Weights of a small transformer language model: vocabulary 3223, learned positions.
MLP neurons of a small language model. Each row is named by its layer, matrix (up: input weights) and neuron, and shows model dimensions 0-127. Each number is 128 + 32 x the weight over its row's rms, rounded and kept within 0 to 255.
Before each neuron's rows, "fires in" lists the words (lower case) most often at its 100 highest values on Wikipedia text that the model never trained on. A number after a token or word is its count.

fires in: "over" 47, "not" 7, "overall" 5, "instead" 5, "than" 4
L3.up536 [ 81 129 148 145  96 128  78 176  66 151 146 131 161 126 172 125 119 174 131 106  41  99 129 104 133  99 121 120 127 127 102 143 130 106  87  89 155 115 120 110  92 172 152 198 156 155 136 118 189  89 145 192  79 121 143  98  40 196  70 144 132 107 155  86 133  82  88 135 169 172  46 146 115 171 113 151 180 138 120 112 105 154  84 134 125 119 155 103  97 112  70 145 112 101  97 154 129 112 120 117  87 123 110 114 157 105 113 173 128 118 125 112 154 147 125 103 107 135 170 169 113 144 134 141 198  94 136 124]

fires in: "or" 24, "as" 18, "be" 8, "dawn" 4
L4.up46 [168  99 174 146 111  93 105 141 105 120 109  79 179 130 170 147 134 149 170 164 120 126 157 180 137 109  85 131  95  85 147 136 217  84 114  87 157 142 139 122  99  89  84 150 130  95 154 100 153 134 183 131 102  79 172 111  91 117 100 111 156 108  93 121 148 127 144  74 144 171 154 131 100  87  97 186  95 108  94 146 142 102 130 114 190  95 153  87 148 134 163 162 125 130 136 121 136 127 188 123 155 150 127 129 108  83 146  66  91 120 122 179 174 133 143 122 140 165 119 110  91 154 131 144 112 107 113  94]

fires in: "have" 29, "had" 24, "has" 16, "there" 10, "never" 5
L3.up97 [127 128 179 124  69 162 170 148 114 152 152 153 142  79 103 163 142 101 131  75 122 154  82 185  89 121 106 133 161 163 133 184  44 171 116 104 159 131 177 148 205 145  99 167 155 178 169 125 169 153 171  87 156  90 112  74  80 118 122 187 112 110 134  98 123 112  82  32 159 119 158 180 130 118 118 163 141 197  95 137 144  94 149  65  84  92 125 189 117 153  76 125 128  96 170 126 111 166 100 147 174 121 123 111 185 134 155 135 162  89  85 110 114  91 116  93 138 110 147 117 139 117 127 121 149  88 146 125]

fires in: "career" 27, "season" 9, "time" 7, "year" 7, "years" 6, "contract" 5
L3.up272 [ 55  96 116 115 154 157  87 163 149 108 132 110 106 159 149  99  93  88 102  90  39 137 144 125  96 154 160 145 115 108 125 150 137 115 101 145 135 141 121 130 163 157 128 148 110 118 170  91 130 118 121  87 125 122 122 175 176 158 123  92 141 144  97  85 174 120  82 147 133 139 158 118  74 147 102 132 131 134 157 131 155  83  98 120 136 151 120 142 137 125 175 140 138  71 149 153 176  92  74 180  60 167 102 147 171 128  64 102 169 173 149 158 177  99 168 159 172 140 105 134  62 176 127 192 156 147 148 121]

fires in: "century" 15, "life" 10, "to" 10, "1st" 7, "meters" 6, "world" 5
L4.up568 [128 131 115 138 161 137 105 128 125 116  98 129 191 147 136 155 142  74 146  86 126 155 140 162 143 125  52 174 172  35 174 157  94 102  91 115  76 151 116 111 135 119 102 107 129 110  87 162  92 144  72 102 145 121 129 148 154 183  81 120 119  43 115  93  48 191 153 148 138 140 137 109 117 116  87 149 109  92 124 105 129  88  88  89 147 125 140  87 129 179 146 143 175 125  94 130 118  99  97  72 116 143  94 143  91 174 119 163  97 207 136  62 108  76 157 110 168 150 105 109 151  97 137  92 154 126 195 108]

fires in: "born" 32, "in" 27, "goals" 6, "attorney" 5
L3.up723 [168  91 121 172 115 127  56 134 111 169 194  94  95 146 130 143 120 110 124  81 152  83 156 153 106 141 126  90 145 193 138 177 182 140 139  86 210 133 158 154 140 162 101 100 149  91 139  86 198  82 112 120 105 174 138 138  88 130 125  55 107 107 150 119 135 174 136 120 138 106 139 173 118 125 139 135 100  83  90 121 140 115 127 155 150 162 140 114 100 163 172 125  60 166 160 159 112  87 173 185 124 195 102 182 161  82 124 143 150 116 149 116 133 125  79 112  91 163 111 110 110 137 119 163 156 115 118 158]

fires in: "is" 34, "total" 15, "hold" 10, "coldfusion" 5
L5.up216 [112 141 113 120 166 112 147 126 110 117  67  59 122 167 190 202 126 114 129 148 158 180  83 110 101 159 108 158  80 101 174 150 140 118  83  94 145 126 113 123 133  78 147  83  82 116 129 165  97  98 145  78 176 122 148 125 127 112 115 103 156 157 178 115 134 142 121 172 186 179 130 113  89 120 105 188  79  62  69 104 179 111 162 118 156 142 147 101 166 151 171 104 164 120 118 135  99 134 149 158 138 165 146 131 137 131 124 127 164 115 111  87 130  78 176 128  99 151 106 113 114 115 113  86 175  86 153 119]

fires in: "new" 43, "the" 24, "national" 8
L3.up183 [ 32  83 128  70  97 137 137 157 133 149 113 153 105  89 109 109 102 138 105 175 170 107 161 150 121 155 150  56 127 142  69 137  78 157 157 138 137 171 127 110  92 162 109 142 149 113 151 145  90  97 144  87 168 104 111 114 113 142  60 209 118 189 182 154 109 116 112 155 144 103 105 126 153 115 151 123 194 155 107 111 118 145  87 120 127 144  78  89 117 125 155 147 162 120 108 139  82 154 163 129 166 129 192 156 122  77  92 143  91 103 133 135 150 174 118 143 146 169  48 148  66 150 120 116 134  93 138 160]

fires in: "on" 22, "saint" 12, "squadron" 9, "order" 7, "at" 5
L3.up301 [126  96 169  68 149 136 192  99 108 161  99 136  68 137 167 142 153  75 145 145 137  57 114 136 170 125 125 108 108 172 156 180  68 134 109  99 114 145 104 224 113 132 105 103 103 107  68  70 128  83 117 160 163 126  94 134  60 138 117 154 173  98 158  95 101 117 136 145 137 160 172 144 155 173  82 136 121 138 123 156  78 116 143  38 151 192 133 215  84 184 113 121  74  98 116 156 137 100 132 107 127 108 151 149 153 146 163 159 135 192 114  79 114 124 146 130 164 164 197 119 136  72 163 131 131 131 133 104]

fires in: "south" 48, "north" 17, "west" 14, "east" 6
L3.up159 [ 95 153 133 107  97 113 113 184 150 128 126  71 128 192 126  87 104 165 141 101  95 113 108 170 127  93 105 140  88 167 144 128  82  69  77  78 166  80  89 150  73  92 139 160 128 139 103 153 112 104 120 158 112 114 145 189 220 133 112  91 135 129 146 122 149 127 165 157 108 127 113 115 143 117 126 154 149 209 123 152 142 147 142  86  81 113 131 158  85 117 108 143 118 153 117 134  87 181 136 163 121 125 161  96 148 117 158 121 127 186 122 152 159 132 140 155 160 160 134 205 135  76  98 166 173  92 135 112]

fires in: "as" 79, "askins" 4, "asian" 4
L4.up227 [138  77 128 159  52  34 125 147 152 174 142 114 121 150 149 100 148 116  84  53 144 171 116 108  55  51  93 120 174 128 139 133 163 105 159 136 195  84  69 168 132 129 155 107 101 193 114 160 123 117 165 133 120 127 129 121  90 165  96  99 137 123 116 199  75 146  90  62 116 128 134 108 140 121 170  97 175 123 109 157 118 175 122 174 166 140 154 140 158 136 129 121 161 125 113 124  64 107 118 153 109 132 165  61 129 103 146 119 124  88 129 119 170 110 109 124 114 110  95 146 152 162 189 187 120 168  88 137]

fires in: "was" 21, "had" 13, "did" 7, "announced" 7, "began" 7, "won" 5
L6.up445 [174 117 146  95 128 160 118 142 161 107 121 105 116 148  91 221 174 137  98 173 163 146 135  83  79 157 138 164 151  94 117 149 171 160 119 187 103 107 160  88 125 117 177 162 113 126 127 155 109 135  99 111 153 131  98 108 131  83 148 188 102 161 122 112 119 124 105 173 143 115 142 120 180  62 118 187 111 140  67 122 183 121 149 157  80  91 104 102  94 133 109 136 120 136 134 126 125 130 136 111  92 124 153 132 119 105 173 119 176 134 145 194 107 120 125  61 154  80 120 159  88 156 108 124  96 118 160 110]

fires in: "new" 23, "valentine" 7, "high" 7, "ecotourism" 7, "house" 6, "valley" 5
L3.up22 [ 83 100  94 139 133 127 133 148 160 160 184  79 117  77 151 114 213 126 122 131 173  83 156 156 126  89 145  90  99 106  88 125 103 160 103 169 136 149 110 143  68 152 121 126 118  98 158 115 132 127 114 157 129 154 129 173 152 166 128 129 122 172 154 166 156 146 118 139 135 121 114  79  97  77  68 182  90 130 151 174 158 152 138 110 160 145  78  88 115 134 113 180 119 155 122 119 111  54 163 115 149 190 120 164 136 111 169 125 130 142 115  91 206 130 124 114 116 123 111 121 145 143  92 119  54 168 152 123]

fires in: "one" 16, "each" 12, "some" 9, "always" 6, "all" 4, "part" 4
L8.up133 [ 98 116 147 114 128  96 158 157 158 137 135 103 109 143 144 160 138 102  42 185  84  91 130 160 118  99 154 152 150 159 165 133 176 157 149 136 150  82 107 144 153 132 174 133 110 112 135 146 110 184 177  86 161 118 118 116 137 173 120  60 127  93 146 118 147  60  98  23 132  94 156 189  88 155  33 177 149 134 135 107 101 108 123 115  57 140 113 140 153  94 178 129 150 129 121  85 116 171 140 118 117  99 153 204 187 114 150 111 191 115 150 117 154  99 124 159  63 102 125 141 177 133 150 140  98 165 122  77]

fires in: "on" 87
L3.up380 [ 96 155 120 122 152 147 114 121 119 122 168 157  81 118 121 148  96  94 130 117 131 133 112 144 119  54 191  96 162  79 137 155 190 155 155 156 121 161 161 100 180 134  86 169 228 154 163 132 123 154 139 126 108  43 114 140 137 137 119 112 101 100  88 132 146 196 112 104 134 202 140 126 113 110 110  75  92 128 102 147 153 167  80  85 100 141 144 146 153 166 129 124 135 105 107  91 192 142 124 145 148 178 159 108  68 119 154 122  93 176 110  86 164  43 128 152 130 127 107 102 135 124 129  72 160 115 119 166]

fires in: "her" 37, "problems" 6, "download" 5, "projects" 5
L3.up315 [158 170 117 107  68  93 122 104 176  92 134 104  50 167 148 166 131 169 162 120  92 162  97 131 116 120 150  98 124  96 102 131 100 150 109  94 165 139  86 171  88 144  94 145 125 121 122 139 166 146 158 150 122  64 134 178 149 189 124 118 187 115 101 115 160 142 107 165 159  96 108 114 152 121 122  94  98 119 112 110 113 175 119  95 101  69  97 210 104 137  84 131  93 133 151  59 125 122 163 139 100 137 122 185  96 158 176 126  85  88  89 119  70 127 108 153 143 129  66 139  92 108 121 169 131 122  85 142]

fires in: "first" 56, "details" 7, "detroit" 4
L6.up360 [191 137 136 148  80  86 140 125 114 173 162 123 154  95 179 195 133 120 160 116 214 135 140 155 123 137 147 129 102 138 135 131 148 140  52 105 158 132 113 138  76 154 126 189 124 132 163 139 155 139 125 121  75 153  93 157 120 102 163 176 104  92 100 116 130  87 187 134  84 180 130 102  69  94 118  92 199 142 170 107 156 147 125 120 102 123  91 177 157 137 124 139  85 171  90 105 101 156  90 145 163 129 165  67 158 110 127  84 127 128  71 113 169 158 151  95 152 150 150 129 117 177 134 128 131 145 128 158]

fires in: "was" 13, "graduated" 12, "from" 10, "at" 7, "as" 5, "served" 5
L4.up314 [ 75  75 123 147 106 188 108 167 163 113 167 141 158 162  80 170 124 161 161 116 164 161 182 164  81  80  80 145 108  84  93 157 124 106 137 103 152 131 171 136 169 129 113 137 121 102 125 104  74 132 103 140 132  51 162 146 133 124 149  72 140 128 141 163 101 111 113  73 134 161 150 138  87 127 138 142 152 115  62 167  98  70 160 189  96 163 125  82 124 136 109 142 113 154  17 102 110 156 143 156 118 144 161 103 161 151  83  80 164 109 123 149 138 131  54 171 139 219 175 142  61 146  89 101 188 107 137 135]

fires in: "made" 15, "took" 15, "with" 7, "take" 5, "makeup" 4, "make" 4
L4.up377 [144 191 118 131 133 170 125 134  69 123 117 122 145 180 139 159 134 140 137 154  75 158 135 191 133 142 110 122 178 111 143 146 124 101 116 117 135 110 201  88  69 165 121  99 122  66 133 141 141  67 154  74 161 143 153 114 141 156  52 133 118  48 129 115  84 166 154 106  86 117 108 135  92  58  99 144  98 109 119 118 131 176 146 153  42 143 134 116 138 115 119 187 143 138 150 161 104 141 164 127 137 107 191 136 124 132 175 132 137 148 121 113 113 140  98 121 106  74  59 187 112  99 132 127 178 140 162 147]

fires in: "de" 37, "la" 8, "family" 4, "despite" 4, "el" 4
L3.up590 [133 214 139  87 146 127 136 157 101 113 110 126 114 100 163 128 134 116 125 141 207 161 147 100 138 113 128 108  97 126 116  73 126 157 167 107 174 109  99 159 121  84 184 106 126  94 151 170 118  86 111 149 169 186 129 136 136  90 123 125 130 121 150 168 107 181 110  89 134 122 144 108 157  70 147 198 155 109  86 111 115 131 124 167 153 150  47 108 110  82 154 114 141 153  72 123  49 130 168 139 130  81  94 127 119 160 155 178 136 135 148 130 125 127  95 111 152  76 125 119 187  93 107 106 130 102 128 185]

fires in: "one" 45, "made" 17, "among" 9, "as" 5, "number" 4
L3.up668 [ 79 136 144 122 112  72 168 153 121 137 134 105 114  50 164 161 160 128 179  58 173 120 130 110  96 125  84 149 107  93  92 143 117 104 116 121 103 127 117 129 114 160 156  85 124  46  96 126 147 152 157 118 172 112 142 112 101 138  99 108  84 184 191 124 167  90 182  77  86 109  65 104 150 152  87  82 132 136 155  65 139 166  88 132 104 100 140 157 138 110 128 172 174 144  75 127 154 175 143 149 123 151 182  89 165 151 133 160 170 111  81 112 154 132 151 165 151 162 119 167 209 138 137 158 130 103  85 183]

fires in: "two" 35, "several" 14, "three" 13, "four" 9, "many" 8, "fourth" 7
L3.up721 [158 177 126  93 127 128 159 132 130 121 147 176 104 136 159  93 140 173 156  69 100 133 123  94 146  88  93 163 103 122 130 121  70 156 175 127 171 127 144  64 117 183 155 158 186  94 186  41 110 153 107 121 142 137 124 157 122 181 166 126 109 120  89 178 153 106 151  90  89 174 130 170 105  92 136 134 130 161 107 123  73 110  75  82 138  63 145 132 134 161 101  97 175  91 128 111 134  76  70 145 117 156 140 120 158 128 138 139 146 106 172 139 129 109  86  79 171 143  73 188 181 135 112 166  71 136 126 159]

fires in: "road" 14, "railway" 14, "park" 12, "line" 7, "campaign" 7, "campus" 4
L3.up201 [176 162 112 164  84  82  60  90  79 126 194 118 110 112 179 120 130 142 100 121 138 199  97 128 151  94 144 137 132  90 169 174  84 177 195 112 148 123  94 164 164 177 169 124 142 125 170  62  81 129  73 108 114 157 227 164 176 119 117 124 126 161 154  69 153 131 120 133 158 105  87 143 145  85 145 146 147 140 147  71 107 115 157  88  98 114 185 112 192 137 194 110 102 146 115 146  91 128  73 135 139 106 147 183 107  63 169 189 170 141 119  95 132 135  97 147 127 179 102  96  91 115 168  82 123 186 165 132]

fires in: "from" 59, "s" 11
L3.up295 [141 172 114 107 144 177  89 147 142 186 104 147  84 185 144 108  76 172 151  97 152 139 161 104 158 116  77 130 167  99 195 137 107  88 162 192 169 135 127 169 112 118 159 118 108 133 107 175 183 109 121 184  91 162 122 133 103 197 146 116 109 108  93 143 178  98 152  79 161 131 152 119 134 141 138 163 129 106 135  72 101 120 114 163 123  62 185 199 146 100 135  87 118  80 152 106 151  90 152 116  57  83 116 210 139 110 160 121 116  73 128 118  70 105 141 125 140 156 123 111 169  71 135 135 179 158  85 139]

fires in: "at" 58, "with" 5, "nearly" 4
L6.up532 [ 85 136  79 145 103 143 137 103 149 131 109 131  99  85 132  71  76  48 155 170 173 217  97 136 140 103 111  60  99 119 113 115 108  89  91 122 136 115 194 155 108 141 153 106 126  94 104 135  86 135  81 151 130 152 133 161 117 135 109  88  56 163 111 111  92 108 168  96 152 134 169 151  80 159 139 127 136 193 149 182  94 140 120  98  61 109 160 132 136 147 144 115  80 167  91 135 113 116 120  65 107 115 190 118 130 126 191 134 172 107 143 130 162 183 114 120 115 149 118  97 113 113 162 146 133 168 130 109]

fires in: "s" 51, "its" 5, "median" 4, "lowenthal" 4
L4.up504 [126 147  81 148  79 170 115 131 145 129 189 123 141 165 135 113 109  91 179 156 143 187 165 145  90 109 127 154  40 148 108 106 125 156 119 117 155 129 143  96 154 165 134  84  78 153 127 161 104  52 138 170 117 183 130 118  99 140  89 152 110 142  62 104 133 135 113  59 103 172 159 110  93 139 106 129  86 168 147 139 140 147 115 136 136  94 110  62 157 121 135  96  85 165 121 114 153  97 112 159  89 135 172 212 158 136 104 139 178 117 125 109 107 142  99 117 149  70 197  80 154 162 173 110 135 143 178 159]

fires in: "matches" 15, "match" 13, "win" 9, "game" 5, "al" 5, "almost" 4
L3.up175 [135 185 147  95 140 119  87 172 115 150 131  99 121 141 107  95 162 108 135 107 122 147 115 133 144 128 137 138 148 133 189 184 117 176 128 134 163 120 135 135 126 130 150 147 158 115 102  81 112  65  93 112 119 103 182 188 130 220 114 117 190 135 115 119 154 138 126 109  68 123 125 100 146  34  87 133 182 113  59  93 118 103 161 109 160 107 166 129  56 167 120 114 115  86 138 148 190 116 165 199 149 139 111 124 195 137  96 160 134 162 120 130 141 125 116 120 133 100  35 152 115 163 131 128 139 129 118 181]

fires in: "not" 43, "never" 6, "commercial" 5
L3.up448 [ 97 115 118 127 104 105 115 147  75 169 161 133 139 111  72 102 145 107 107  93  91 184 173 111 101 106 136 129 136 126  84 109 125 140 100  79 195 104 161 135 131 170 108 137 132 156 115  81 111  87  72 130 114 117 109 128 124 159 125 149 172  94 215 140  96 177  75 145 126 180  85  59 133  83  78 138 134 192 151 193 106 160 180 127 129 177 120 160 156 125  69 130  89 177 127 150 135 176  90  61 147 104 125 157 120 217  78 145  82 145 167 151 127 133 162 114  96 148 148 139 126 119  86 143 118 134 139 109]